config = dict(
    n_kv_head=3,
    vocab_size=2058,
    rope_fraction=0.25,
    bias='none',
    tie_embeddings=True,
    init_std_qkv=0.0243,
    init_std_o=0.00416,
    optimizer='muon_variant',
    lr=0.0132,
    beta1=0.95,
    warmup_steps=200,
    final_lr_fraction=0.05,
    train_tokens=210200000,
    dataset='wikipedia_en',
)
MLP neurons of a small language model. Each row is named by its layer, matrix (down: output weights) and neuron, and shows model dimensions 96-191. Each number is 500 + 25 x the weight over its row's rms, rounded and kept within 0 to 999. Numbers have three digits each.
A block is one neuron, or neurons of one layer that tend to fire together. After each block is what it responds to, as a language model described it from the Wikipedia text at the highest values.

L10.down173:479506474479477527435471500477548500488500494450506481532519481494488472513489492517485507512483505523516500446517507464551505493479471493516513491495521522418521500414512505498519508505474470518481512509479409489534467505469473486500510497501521547506507504443480488499524477495510488503
L10.down193:497556478504505466533505488460509540514541472501495523499505517487500502460479514522512487501532461490452523521539508500498498482500483510481523472491517547493499491522504480440483470467494513494457519490507503463510538521501501509479474529523526495520533460507495461488542497460485501519
L10.down254:450513479479454514499456465516518503521470510497512492497526514510543518477548475494522471484472507483471499466502473482495477509497474498503503475506489488498489500485504540495540530474473506448528517522463470519505478528504502501458493470481523497454517522484519445485497459503493478512
L10.down431:497525484470513518484511469509476501538517519463514469476525481514492560508492504478518488528477514518479528536497492522505510513534560502486543499514524533464511474487474528521512526505532506523502477473483527479479513502490509445469521500495487524527472498515524499475478462491463487491
L10.down456:518506447462466505474537513512488500470496500467505507490534515472475497527496525456514520527515539499503525470513438516516501539471497501469494543501489545506524497469508508548493508519495467464526509545519505468497492530494513487488499474526477530465499493502519487528523499492456516495
L10.down606:452524493479528499555491503479483472502486489495497474488564443475494523483492494474498520493550523522499517528483474460429477485485483495506522480552494461498467483505500514486529534471495491527511509479508492470486478513533507502498473485490504501517527493472475471509478488499481512506
L10.down615:536459540473476478516460470487483488529537470531477527482514521529531534501525506473506507461535509446509496537520506491523486491526538507475517545506511532525490558494480516501507478500521473482527502489517515491527474451506541533511537517542497492507509520471483504498502505520434471512
L10.down649:492480514512520469480473500450484481514487522525454497478496492470525507487497517514544474487521471517528476497520533497479483488517504498517515541522494451509527504548519486524518481518507532503535520488472495486539480465528509507468506498516488491488489505528533531472481490499459478482
Mid-word subword pieces

L6.down257:499535429474527489488481515528484522480489515485464506498456444543497488476498525515493444486512515551465508497508502529519509478488473504514554543473488520475473493478529505527510479518495543513518455515463511542492495530545488496534504507536483453528447491478489455492508490468481485525
L6.down321:519513469444568505539506508483520517430516525523467468510480522482487503515466474521521517513529497523510521491507500446481515509500487496504490481489509552518496470479513541513480485550503525488474538528524480520465475504508479508511492498497505448525490530503471487483538530466496495517
L6.down417:512557513519461472490500497536493487533527503526467493502496521520523532476517470502499541483510523506446512472481511526515497478470463509472485523540521456525485504492463509495537455485457504547477500496478488535502506533531491487506495531467509477511499496439507485517535499506556512505
L6.down764:529512485495494437504453527513481523506517546513491494470468495514491506506496506496522458470443520465497501517506541515471450543475514509502523525520494497517487500458510529523490531460545504505490491503453530443462483488503544468492487486481495501469532514511487515532457505504534524500
Consonant after initial s

L10.down11:524474546523487524509474492473485497494531545488507538475503482484489536504498489506456549502483482474515490538481541483528500480519503479526508524505519514493463490544498473515523500482506533491483517457468457481530513418502534537487498531463523518524521510477503510457471525508494523469
L10.down36:497472529504510500420469487486534515466523504443557482525530476498522497536498459519499502476511500485498502505485484478507486515477506499488514511468510500500508559513502490484531487476470493526477489476468487499537477487547504528532518476508499522549535477538478523497482471497501540458
L10.down91:499499455479518469524482534492499497535509497487534505441501494514489547435499511547496486464530497478539494525498478476543474462507472459516513481518506548498528531452510469490511513554482536503488466517474516537490546512499522525554522542452500508476507532498473524474491509472477468519
L10.down258:526498469465504500530519529518478529512532476532434500488544483482460495491519459495539526516504465524477495481489543512512485480488478472531432473506537512429506509503486577466490503483470511488476530495463492510518516514506494493522519529503500524495509459477499515480527470469500487437
L10.down451:435467515479501506487505523475458517507509458532506491559491509505527531501532512532511457505487544507500527531471518482554480504476489542453538509474529510465488523485473466457526495506503504525473487477506536487470499544500474521482524503494487481517513491489513497477464502504506511536
L10.down517:514566531499507512506504510507500517453499507498524462489521561539508530501437559490456514498525500478514502474530493475491527493486500521488510495490517500498483499525490498483472463506463537473503469511496533504484465497496499504502501530514505442498508557516457500494464486538535496491
L10.down529:508459467471528443525518499493493515518503460473497516481562517485485523524503528518505507440494517503549525499467497485489512480487503547518497473502505511468498505482453496487498535498541485540529498517508481447482487496530544502518477474485506512480498520512508495485522520480504516465
L10.down744:485467481510525516507517513567471511501500493489453494469512494552477512488539509498511480479492532502499471509499538487510468470536482535481502538475490519499488505431553521496481511510504481489504535470513525501486520490509483512499529527509486501542460510480486480500510526512506519454
Apostrophe in contractions

L4.down92:502507511484471477491480511472524493490486507486478477501503514491498542502535515537534489526488547514564475445456502454435513479467528512544530477502533537506496496466483503505503478468526474530508513469467466503523516551483491490526512486507484537482457524527518553526510478448471528490
L4.down626:439549464463531485513485499447482501510530487511516508509530479499495489528498495492472466507476522504556473502498500540515502486505504493504454512463523497506491499481544491514478483538485473507546539470527494472511508485493450547506547508471491496540507494489560493530488506492477528472
Apostrophe in contractions

L10.down18:492574466531515467538521532518518480482444480493521506536512512471510490495518572498517503517478546508505549488489495518503481471477513494534522460491470460485485469489487465511510507534477520475527505541481523527498555482489450471489478493570533564502508522498547505522491506483509517501
L10.down153:511517465463501506440536457525510520501532520520490492533481512520488494500515516452510538462488556500473516509443496516535510517505498478512531497480495519433506470455516500487482527512505505497478479488506513523503515509529481508483428498549518526459495490508507520510512530542507496503
L10.down208:527552511468499540464484486449551514504471484482501509501511563493499467485523544514500479488476527477537453523506469448530506512506503476514472523487485490490505481503513493468517500497521504522533507483471480491495462484510509522517514475501515510511537515474535486565542431507473511526
L10.down382:510542496523465495488506494495476493444497504497527479478513526545517501530508550464506495520477485525458473538499476541501490527496492525470488503502465508428467518456535501492517471526466484494500503459455539451522472500511486472530501509465505506498534504516504473453526501464541489464
L10.down499:488511511512508481522474549490504521468512500470514535469545516508485532498500527443522499521507521513512545498511454524452510494490529488491449493517515490504487513525485501534542543477481439554544455467460518453481478520518485496464530508477493486504479550515497492460500524511466512490
L10.down599:500467502539468544487489513500469470547490498494466531489490504472488537531498460538558514527490522511495474493517477486511524466486487496476503497543475477519470527468513498496484500443491483525498508505533471493457577480470512495544512506519468530503494543514522530472488482517473469511
L10.down712:487482501514549497473482480486532516484506483450510503472521519526556516505523520513491477510496474555484483501471475511497486481481528495497513546537490509473482504519468538516478468504469535501513477505497499455497537514518534483489504502467489534521448543497479529500528475492517511533
L10.down760:520497491502510478517512480504465483442467502493555528501518489485502505472490463515528469484508498538476487514522493475505561538447494479504496507497500523480547497534534506527511467486491519467502508502463526448504526471525478503514497516512489514462500479497508472483519502513527529459
Mid-word fragments

L4.down134:546510471534509488477480525522499529463523444438509491517531529463526478464513520505527503519473479505534471539493528499495503501507498492476535510505492523502519499510509470487497479489484548477491505498507519504501486545533464506495511463475488518524581499520543517482480512533483538503
L4.down640:528510544502496496525470506498501509502471480495530499487496486514514470520508517478509486516506526475487474494555504453514508473483545492527510494515507492528506530485525494504496502485481507509517534474510498501523499495499522479476489493512523506482475510488511452550494524546496490489
Mid-word "st" fragments

L6.down137:454506478484513506452484470521510521494523491483545512503463451482519536497493538465486521463489474482501493506491496498500537500512490504524504506498484489520499515491490499494482462486493505534506515453505473489472512493509526470488466506503509527481525479539524501465460521495519520507
L6.down160:495505471501525478457507530544487510493510549484491491482531486496493497460463472474529464455497523473528521503504512467496520487492462510478504508464529468470492512488534498516482505540485478467515477462528446531527521512503500447509428521514477553522509517512517523462510513495548531522
L6.down544:511498475519480487448506535485458449460497510465524472531466495475506495501489538476526462490510515516497490476474487497531532496469487522476545523479466516460479511452505509546521512492545534487515496530466501499524484515495549501521505507505489498500474524527520493490518476466491516528
L6.down654:530516505472521447511476494510522507476496547499486521493489494532485489480498543515478516510520469542465548546483492531503496501476478532470488505492487518497421539550489516537507500543517514461491525505487518493473502530539535523503495483480510498536485493545488466482474475502470496481
Infobox field colons

L4.down141:526490504493498442501469500503485516539522543463512475463530494501514525483499455544484497508512522502472504510514498495474485485493556483525461500466548459525534471534461450474495440504492528524511513529456502481445527484460496467506469529496474502548516481498533465505523478520476495520
L4.down363:513497517497477507528485492480486510498516529462497464492540507511520480487504573490495511503531498523480555502537472497487487510506540504455505558500482492519463535537470501503500467496501527517499491504454536500485536502501500541481488488511531494531507451514534484449478515491544483515
Mid-word subword fragments

L4.down391:479528539450520496492504508527510546503465494490503506514479542530507516496500529498533521481483517446521534499506540547478519508504457507537464499483474503468501439513450524496489506502514464496522508478508461480532476488492505519477482505526515495499500556519505550518517474506500474508
L4.down742:490449508521503515485527520507490506525541498549506500459508546512481502538487488524518510478487460494517512467522457527505470489460521446510437532504494499502527514508518504523500513502499491484518510519460457517512491479497490537508506499467528534507507541542517492527498519446491497471
Word-piece after initial letter

L10.down3:509498505515507547522499500511526468496478462471497487522467503492500517529506525460528513541521478461475470519462506499478486472490515500513458520501504497494525532457464502528513514515526495468541529444479519493505482521529516457487507462521486500420482484475521482474530523509505500444
L10.down59:500486510512476488472515533525497502525495491475477498487493490534485491524534522490529525493497489517488490482488498491477486518493490551530484501492501458504446492510525527460506464513513482487465512497503431574515515489513542448505500478497500478522551506479507480478505530491511531518
L10.down277:473517477474479498515482463524518496459499506531476449516492542521477516548506504494506522515486502524513496524482498490531515493491522513486522517483527526465509522492495512479460523551492509450497504524464507502493500475497522514545550505451494484468501542506484513489513504502480492506
L10.down291:456531503503526480546472490532552489513481497497521516510508497478515455529526489499517477503509490528519438490502525461504535501480488510484504481456517446513480492560518480493499492491529527489500441534478463468518496485523528512474467485508515485500512476532494536515520481498508473528
L10.down441:513502536491524488507509537502515498455502502516514510517458468524518522529461477500487541522491485493432481514490522471495462490470517542517523490484517484518432510566494504564523499485479531506520486470492492518515514539469489549475494497509506493511524479475560504504498481489487465496
L10.down484:505540495501494471482451473483494481495494524506509542524494497486513483505529455512473537497514482480519497506536464517519490532550521496488452474490521497491518480556554497506492467512490445488509544537445477501501503451494449499526517442487491524489477518510516495458486492520529490526
L10.down546:518519508490490505504518517506475523478527467525502521510480521480484529521507485505494538538502513493468497521532517506489492536506493471515475586480502483487487487593494526476449497494488497503516527508497484501500485519532496479461504509446519520495497475521546479466536494513453530485
L10.down742:490475445443532504484532494514522511529465481478494456498509517530490458464471511492493526540534528507518518506484479514486485472490515512520472529490490495515474481530530522494504479515482457547483474523495521483553511508495458536474531490494492473509504482461482513460536506488503502484
Clause-opening adverb completions

L4.down156:467528489451509501495509487478486508478538531503454511447479458537487480484504544502481517440500493477453517544510501514490492511526518514465512483475522475562507476503494458516525499482470498533543509501468475467497533494511532508458500499474514530487522503513501473503471482518518581512
L4.down260:511534490533533510536452499503528496486465506524475520497494503513509498478542537493446466475496519484516484521487534488506516513480534512485560474516479486504558473489501462488510497543482446493482514519478484486544531485474479466517533514480447487476513564520522495494473545521500490458
Plural noun endings

L6.down28:491481489493476479500501518499495500467543512495481480476518472514496472476499501499427491533506523478502536544472468536444497495479516535555524504507506492584489486566516481476468443538489526546550502495484466487504525529487501485497513504488519507482494497521492451449500505513526490539
L6.down234:498510521490529516493486497477525498491502488520517496545550501524483468501536522481491482514511479513550452483448483465483511496507474526504450443491475520475511498520497503491452509530463509518518524512516491500472522493517510513501509485490519509472545493517499511512455506454524522521
L6.down651:540509520502512459503503483505562477537456523472465496438522506481502517518507507555499527527446466481492538524492459526491486546459520519514493508485502541506505486534516500478453521488537480491482537503515507489491531519497490530493494472466509506500518524542453529464498488475512477467
L6.down690:509478495440535525480512488453487483494517514539536485506498498540488528474498495520509472501484500501486536498468445505509486477536501482504502475505507505503490477522474510461464520495504496499488508450481509524509488535460455480534510489524479535513481492454498502510455507497519513471
Apostrophe after names/pronouns

L10.down229:505483511437453506498507468472485529494525529445482534528478524497510488540490510502498498520482494506525514488496540485495508508486505508527449494465473462513509462487522516493522524491509510462507503486547537487465489529500504499537515456508506438484493472511523506562522503509491485497
L10.down253:498494497470460483479512446457541514500522490451520495503453505524501511504501535486524479505513543465480514509492520508506494492485506498479475505471504492502513504582543461490434532489505488560479479483502478505513506519467500529504491535543507459461504475494462496492501508505516541513
L10.down255:523514523457476483494533504488511485448510506490520517507507534516525505467513484515496456504529470544454504488533497508518533471475513518506479444523477439507505520517503491498470449418537489541506491548477457517497511530487482505501502512532490489477516489512525493496497494496523513513
L10.down304:514465520479491510503530453507463463493493483501550549525492471509528518484501492502478512527523522513455527477527440506506505488479481507501472478504486497545500521522523473501492483443530496550497474522509550510477504533500511505490501503539516535487516504492532475478519504515506507498
L10.down310:513505530518494507499475519459543533512492510470488476520491486486499500551432499488555496476529472529508492497494503471501489502483506470474511484433546505487483503504536519515476549502504499488491495543507511530481487532515481487515535508529504518473477516536443517527506508472507514510
L10.down433:549474534527507509463501482485482521507471451485488510518494554526532542494472542487459529494499494515478505506550475474508511498487492525498525500490478456483484531477516526537486489472515505498546479486451512507553477484491543512472486498501463468519488478471493476458519452502486482549
L10.down460:518520482531488526463516430478473469483463490490482518512482524537549492469522478544472495466479522493518521496520500531514532515498486499506479491538540519514505465471531530485505491449487510577464474499483503515499516520454516541451490508523506530499463453515487481491548458530546524515
L10.down680:505483488484545531513513549497494502519520518506502530461491486543500517474431442482529497523498547516460468467510468468508507510485463477492507485477481464465461505506497477476513486494484517541454461516479484503476520494502512527507465557504476515527480502479544497496504558503470530514
Transitive verb completion

L4.down301:541502514464557489518514475510505515432497498486468499525510500480528462471461499481477506537538524520547451436490513503512495538496514505500531477503495482529474485521514459485492477495512489526545518482474496464508500502481494517491514509465506513482521474477498522480517503508500496521
L4.down323:517518494512512494474472499504473448522515463478478490494560474503473481505507501486461525493518488552524491511476526514498532475478460521497524484511547476489466463517457509582513503515507466511494470479496498509521497508494481534503477471488524478487510520530498522493485532535533512497
Table zeros and word-final pieces

L4.down210:534505488530525488512482475533576517511521497529454459493504490521475481496504488524533478471477536455498522510473508497474500501502469501526500440458537474454491486492500526520536452494497510550519526498495485516485487481501576492512543538486526518504533521502493499509505502516502505517
L4.down544:514544485467531461467533529513520520518518509497510503525494515489511505479540503521482491506503530492528550511568516492493436493483540517494534511526483462501496465510516498518465481468498488504508496483484470501497506473450593494517478503500421469533531512504494515485472528494489480541
Mid-word p subword

L10.down50:484491489513501503500521519504513513525484473535504508479471534505525490452484520460518489547455469535485511474523470513512519467477488505509520463474508520484527523564467475494518485467480550513464502484465491497476515486487489517501475534501541470495488528499469487498498476463538535534
L10.down180:488534488463501521538481517497495524498486465454482473487527470530530474509500525515473479530512469516484503481526482463433516528484440511502507486503514534529471477548489480503467512513527496529552508509512539515483469536485535519475492480465487507534516554515476494484471493517528510524
L10.down384:489499500519482469496512558498491514475511553470468507503453461573545496483495529476513525518499518489478512467515483476486486520529519484505487475481501538512487561542463517476528466499487526488488487528488485560495506502478495518532431522502503510512524518506489516497399500490453497491
L10.down416:460483502545539514523534512459468522512455473537463498501504521447499547511452497501461469517518480458527541482498527504489517494482494485508447546475520500490497477534471502492516482523524550492527524494561521515522490531562493517494479489529498499471498489515497477503480499484490520493
L10.down443:572468507490524515521478480537520508531482467477530474484458527487530515504564477529515478529496481500523489493531458504504518497496480471521523549506502470512488507515487495515532526488546465483462473485474500491478503548469495473459514500451487517489497502470480535501492495468508488494
L10.down494:540550530462519501525503523502494462495510485535504493494485526469514492510489507488513498476505524538512491467505520527474479470469488506476475488512489527475555534579509459488495498470477490521503499505511479495514532510550478492547459500476516476524524514482479486507503530483501487519
L10.down622:489510486496488505511470529495514513469467523477530503481499508475485454512507472494488510513476515543504495539491545468483513489483503480506460518449517503504499524454531502519489506468499498495471493482504451538500496521504453472461487535526504517504580469512495479526463497434518486489
L10.down723:562516561524478514520477524492503537526494508489498458534503492514467508430463498499515517500502524504541441476504471515485533505417496458486499468503473522485519471574500517513487467529448519537513535452492491498485506518535500492508505527507528514509474475546481518519512549517505484542
Infobox value colons

L6.down0:499528497537551475516549553503460504501492449493483459521504497522464509532488492483523474505508515515508496464503464489533487491499543482491445500501501496530511504460471483508490507496501489483475501515499523512458551498443547514529509470478515481504544469512484493521504464495521510553
L6.down393:511516480441525477465514512510498506470440496503492529518546483524514533506525515459478489507515516491478528490548498464485488524500482483548528497477486467502480506529488481564525540505496487493520483550487550511491510522510505492492469503477501524488513511483495500515476498502486511522
L6.down625:502452434510497512482494488491483500494488535497530498483494486501460507522513494518504531498505515479507498482501496483538517497506548521551493477476484502462521480535468511462524537486500471457497485446498516484551504499496499531509472500511472473508439539543474522522499464522519528492
L6.down727:488563491494519517514532458528490515524508485497517512530466500494489524467449496497486543498469462515513509487453528504485485497488542494483537538490485485540490451489503478462498475482471453542472439489452493473517513568485478519506469533492491503514498547498464508483466512535499482511
Ambiguous word-start pieces

L6.down488:514516520518473482480504487485510518519497491503510532482477543521513516481516499530436504491512512493500499493481521517498517507506551529516496519518525503452530490494548501433477521533463488483484512504482514485450487522465491498496428479541480520501517457525469505543474503523535516464
L6.down624:542504474537506514483485525488466536506466459495463493505483511507488488483506475548506493518506513495523488501475517477512503478446539507471527504490503468555464523452461504466486505477517538532474495480496530538473498483488489465541505468493468461523468489536509513476486546497458529470
L6.down677:538457466451476497529512542497487496523534497533529494473477542469518494508531528463512506486498506492496509481492515493484466496507520488485521500501465462509522497477525459477499485484549473511500485505530516526471495530483515495482517510514490523494472487453496528520531544543513480512
L6.down698:509492516479516468490456500498517486520559485508485490477504514456501459507517456515485469506485531506472505511542478464479529552499496519495500510536516529494506488525494506479503521522523510459487537511511492538502511531486506503519451476501489497496494520479492522480515482481534487551
Mid-word syllable fragments

L6.down205:474525475464482487443519449508505522500537563473515526492512512519506505488518525471520492462539515505511509470506534492515523500540481533515447482484495513502502498495512518494486514446482497480518488507495470548506534513505531525477496537523501481488469546512502505470499550553508507488
L6.down217:498492495470520491480489514502480526478473510471498536483525462508503466468491515489488512494515466481466523491499524485508454467417514531506544497489522434487519501536516505497518509511496474530477564470506537453561533487536474500505518506472471484487507495493509458533492502527473507518
L6.down345:500481472481523513511494495489478491528506487487495550483514510544508494510526495494521465501462489528516460507516495484483473511532521548459489476534517481490493485511467496511443503475534509483488505497430482489507582511456524489517489500491491463469508502502473517497516462508511486498
L6.down385:502497437450498504514498460504515536516500497533539518479473500492501513470524521493517508479531485516473549484507475549417548491548453525533516510516478506484449488478507511501452485492506509540476477463490522496462568538521518541490504500487506490484481468511502505488478501497517505470
Word-completion pieces

L10.down181:481483465489492497484473492490475485475522512479504553515531485499507503531483483503481493570509539528474531476500523503533510490490488465521539516490521485526542491506530491473509460485491517503542451534464499511470445544502492495456495554509468488510529501462501482541449540493549527560
L10.down233:498481520521502504456423448518536496533496527499476498521522480502506496519478480497504495467491465528452467469508492526509520453503527518506495453515514479482489503562474507522463534469485532517483502493510496514500530484524478507510513479526507507459483517512485509529526509478514512525
L10.down256:489522549522473488485529494512521507532530480516492471484476547545511504485457463515501516528490494499473512476541520510503514462478542507515498490479506541528547473504529511471534510523477486476490502459477527478474503473532494523502485516496531521469485500539484506531477515508490477511
L10.down351:566506503502520489511516492520492513555490524488545486536526501521468478466500459519508505465509462548526460465510471478481517520499510523479543518469503500533532541486502497540469520475442475499453488530516463479501501496515491473457473501506505519482488489482524468505476547511476513548
L10.down487:493493448501518497511487469537542507513472493534510476449467479516527520493470495481500505471470543495467514501477524477576527481490482516536490483449502512504459523498552504464509570509513499517475506475469509503434481480466533537509470517467526537474526517495492471512502483517509524494
L10.down540:523541484464543472507504534503521496474503474464505487489509484482509494531477460470533532508444551539491481502522522479482482507499531449471507563505531507488560514466498485521506518505537493530486527515493473505555532503498544501498516514491458515481507493492516537481486499488489462533
L10.down629:508492574495473481491510462501505567519473457534512493493508510491502489481483498468503519490485507480494509558541487495503546499520503468532507479521438499510475500553489522467479426476493468516469488451473485513538531486485543537474500514435500491520509448540542477483479493461511493466
L10.down729:499521522492532529479536468474514482453487524510509500541485492523526511507499497500451506505534489487494503496481505489555434452516498517489525500504476502487523521487527562535536523516477545493504477504533471498425507479485498447522528470493513467505485490495517482479484507489513517520
Word-completing suffix pieces

L10.down44:500487504486478520492519469497489518497468482548533484522491479489493544488495467492498445508509518515516481514460475481539505459508545488544477516520456513514513484511504473507455490495523474530474427506470444563519509489484477517495515501469484560557493522524494511494520500505509517459
L10.down141:474495480548485492489500515519513477504493489506521438549481487497476484462528518483522488520487510516507511530520470431533488498449468493499476471459495475497456432507478518504527485486518482509467460497529476544492479518540499498541532473541481501551512498472491472464491489497474488516
L10.down388:540504524514483547529512499464497516504501481487520486479493487471502532464506492513514468491447516497486448539527489500495520483526517506521456531486502446491539536535482511527517520509481514499464515471526479506509518491511511470509460484537476503469499447513487494504556457528515515483
L10.down522:525503468479516510473526497532495521488443484481506487513537574476499487506495492515483486517552482489503504487501486552475477510483474519518496507519502512517517503478536485464510489517482527537513544520501524515475496551516448495521457552452502510490489461521522481488551510489510527505
L10.down532:496523489501497512509540514457525502533531487492473483464491486494506565511473506527516430444489527493503461498516513467475487525469510512485503544533526479499499475498520518473506530495492481480484526503508531482476489495500509495509536489545486538455492474532526500503538510527495471498
L10.down576:537525509519505513501534477503460533508420470500551529471515520467490486462518469465517472520471533512438490510516483516488517500530526485488485509517486475501521522497504483472477467500489508539471466528480486524544527497487517518485510535455510567537456496483533516501492514506498511516
L10.down614:506524511488522543481542507495471550534519512521464512454500504502538524425479515496467477524494504490458515510459512518492505452507450528488466507464536538534498467538556511457520487518457495468491495523472489469497497474497518511533533491455430503485517505516463458521521503532474530502
L10.down620:488474499484473523479551469531480520555433513497484565500505532503474504469481462528504501569472507483475496511483504508481475547526532456509508545481476534484498519485501498497478506490482515503476517528496486525505531527477525489491518508520515499548494506459499474509504500495505486478
Word-start fragments

L10.down58:552513528464504534535492535517497495477500509521492512515524474510539481520506504480475471496505520462502483544551485476461483507501485496509489515523487506486529502446499530482528516505494475500494485487503505505513509450468466496529460516499512504471492504529476499513496506528513476482
L10.down60:519506478500476479474529496526489473496462494532497490470489533493454451490534490537518480491535491489472481488472509469510470519475499455447514489504508523518488510504487487513500506508580524486507487523478511535480470431494522510465540504490518461459507512481474516505492500488481509516
L10.down132:532424525457508513513508482558471578504457476450504512495529529517485521514475457508505517505504496502491483546475505490501441535528517498508508491547495474512496523490507499494511492487495493509521502491504482521503511516482535518493446456477514503547455498521520507525474509510483502488
L10.down155:463495527465481522510488466454527482509490494503487528464521474493485515469522507525514485484483514539510526460497458490508547472504528521477486490459496482486498468460529534503490503522529496529450461492487519512567455526508491489502477539484491527477505508519519518494466493497527519512
L10.down264:496506483493491534486538470487455524472498479481466453514491552482481459492510516517489502467488475477502513500507497483482439515494484500511545521462511493521505503546522491532491495530523513488502533545494530540509500480476544514487457505521540484494504525489491513505544532545465490503
L10.down358:515504511510461552511512464491510483485464501471526507474506482508533506532502522473487480521466512513497519517470534490516506522518503486452492455483481481480529470425518510531533522466465510503529471559501550493510488477493486502518511482496489509536513525504473491566490510524487490478
L10.down660:546419470477501532506538502545498546500487495499482535545525481508513506521511475523493473492525491535507490505512513519507470498491507469487538476485555479487520499525490475506511536481536514475500499490522460500511520509511457545494497483503504483490480490489524514533429517531491507474
L10.down755:517525534551485515465476549471493521500521459471540500527497507468525513464503476500520492510467521481482501492505446475542462535508491466482515469480493525540475498466485482507504498491521525545506431513498539536502521506518492493500512497510492508526521513526559489528517486509522525473
Infobox and table field names

L6.down406:458519475479509492490499531523535499469501470516504494480507459484478493511477531525472511471503544529483520501539489478460508513514523482528480486461492512472497470488516509514514473549526467487502503481454548471529474517510518520468549510550489492471501496474465523517456508469537469486
L6.down615:504510499511521486495497466567502483507520475498496496445496533478477505494517438520502506507538501519453518505509463480473502503511464503447522500540451469480471495524480540470480527488531497473481510468484490515514517529500521513487487532459477496520495475475537528483496534538544485513
L6.down686:520516516505521474502487520502533501539474490476500491454527506481515493452492528521463516470495522509504449511489515489497515467486485512453496478504510471455525512461474508534533468492485480504497465509497556526496465505482489501479479488505502532461540466524509478550456524454494464533
L6.down762:514500486494555474506477493520474533507509508441500451524518464458541504515513503465540458522522533481494522541452489452479536504526563476528505484478498515503468453525507506456486522538534520524506528474534499535490482486469492471528528514498510509483511482490534488480524486550448503530
Table header and word completion

L6.down168:524450482511558452490480551515503536482538508500516478499489490497457514522544490460476483490532505517475460470529535495501515519542578547475487495474498468497465506520517473523509522495542545536528488490458506485510566530502504512498515511491484529491479534510496467495492489499479500481
L6.down193:496490483538497481514497529457497468501487534452497456500501472492469483440517495425492504521515516523452553505481536539471504536435524505462494508477528507522512494475487490536511504504553548498505489499506527514530543540526505498518499493465491525449512530521478504513531508511492518479
L6.down214:474491517512494499486513466463526495545524498487536491434519509514475530486532476516493480516470521484464506536555484526456528469482526522490482473540509463499499501480517477526507445529551464532478482530492511509508517517472516506475498475494511493487514538499477512562480490513489539502
L6.down268:499477484455486484483504525449453506484520529506504496490491494505510519450517493529515493478484525490521485531508526513521473493492539474490521451479500498517506490514469472507512514510489537501525520489524501477512533509511507501532519533458498521514524515482522493470432528517507505518
Word-final suffix pieces

L4.down22:499516491472528477537531506505491486522509480473536492517492496530512469495524505496491501506473530532447483519488483480536445508533483494539471489510481528464437536505495449518455497460475504477512473486519461541490544540454479522513531500537469480533502502448524484503547482526522465505
L4.down281:539500504474486463520516476500519468501526484456536537527480505519506495500518517533507490500465486520449470526503569494498525506492512492479486489479489493465496544475509478506500508488485470496489487504495491506521479502503491467523505510496530495479489487483509532518529495487512500489
Mid-word continuation fragments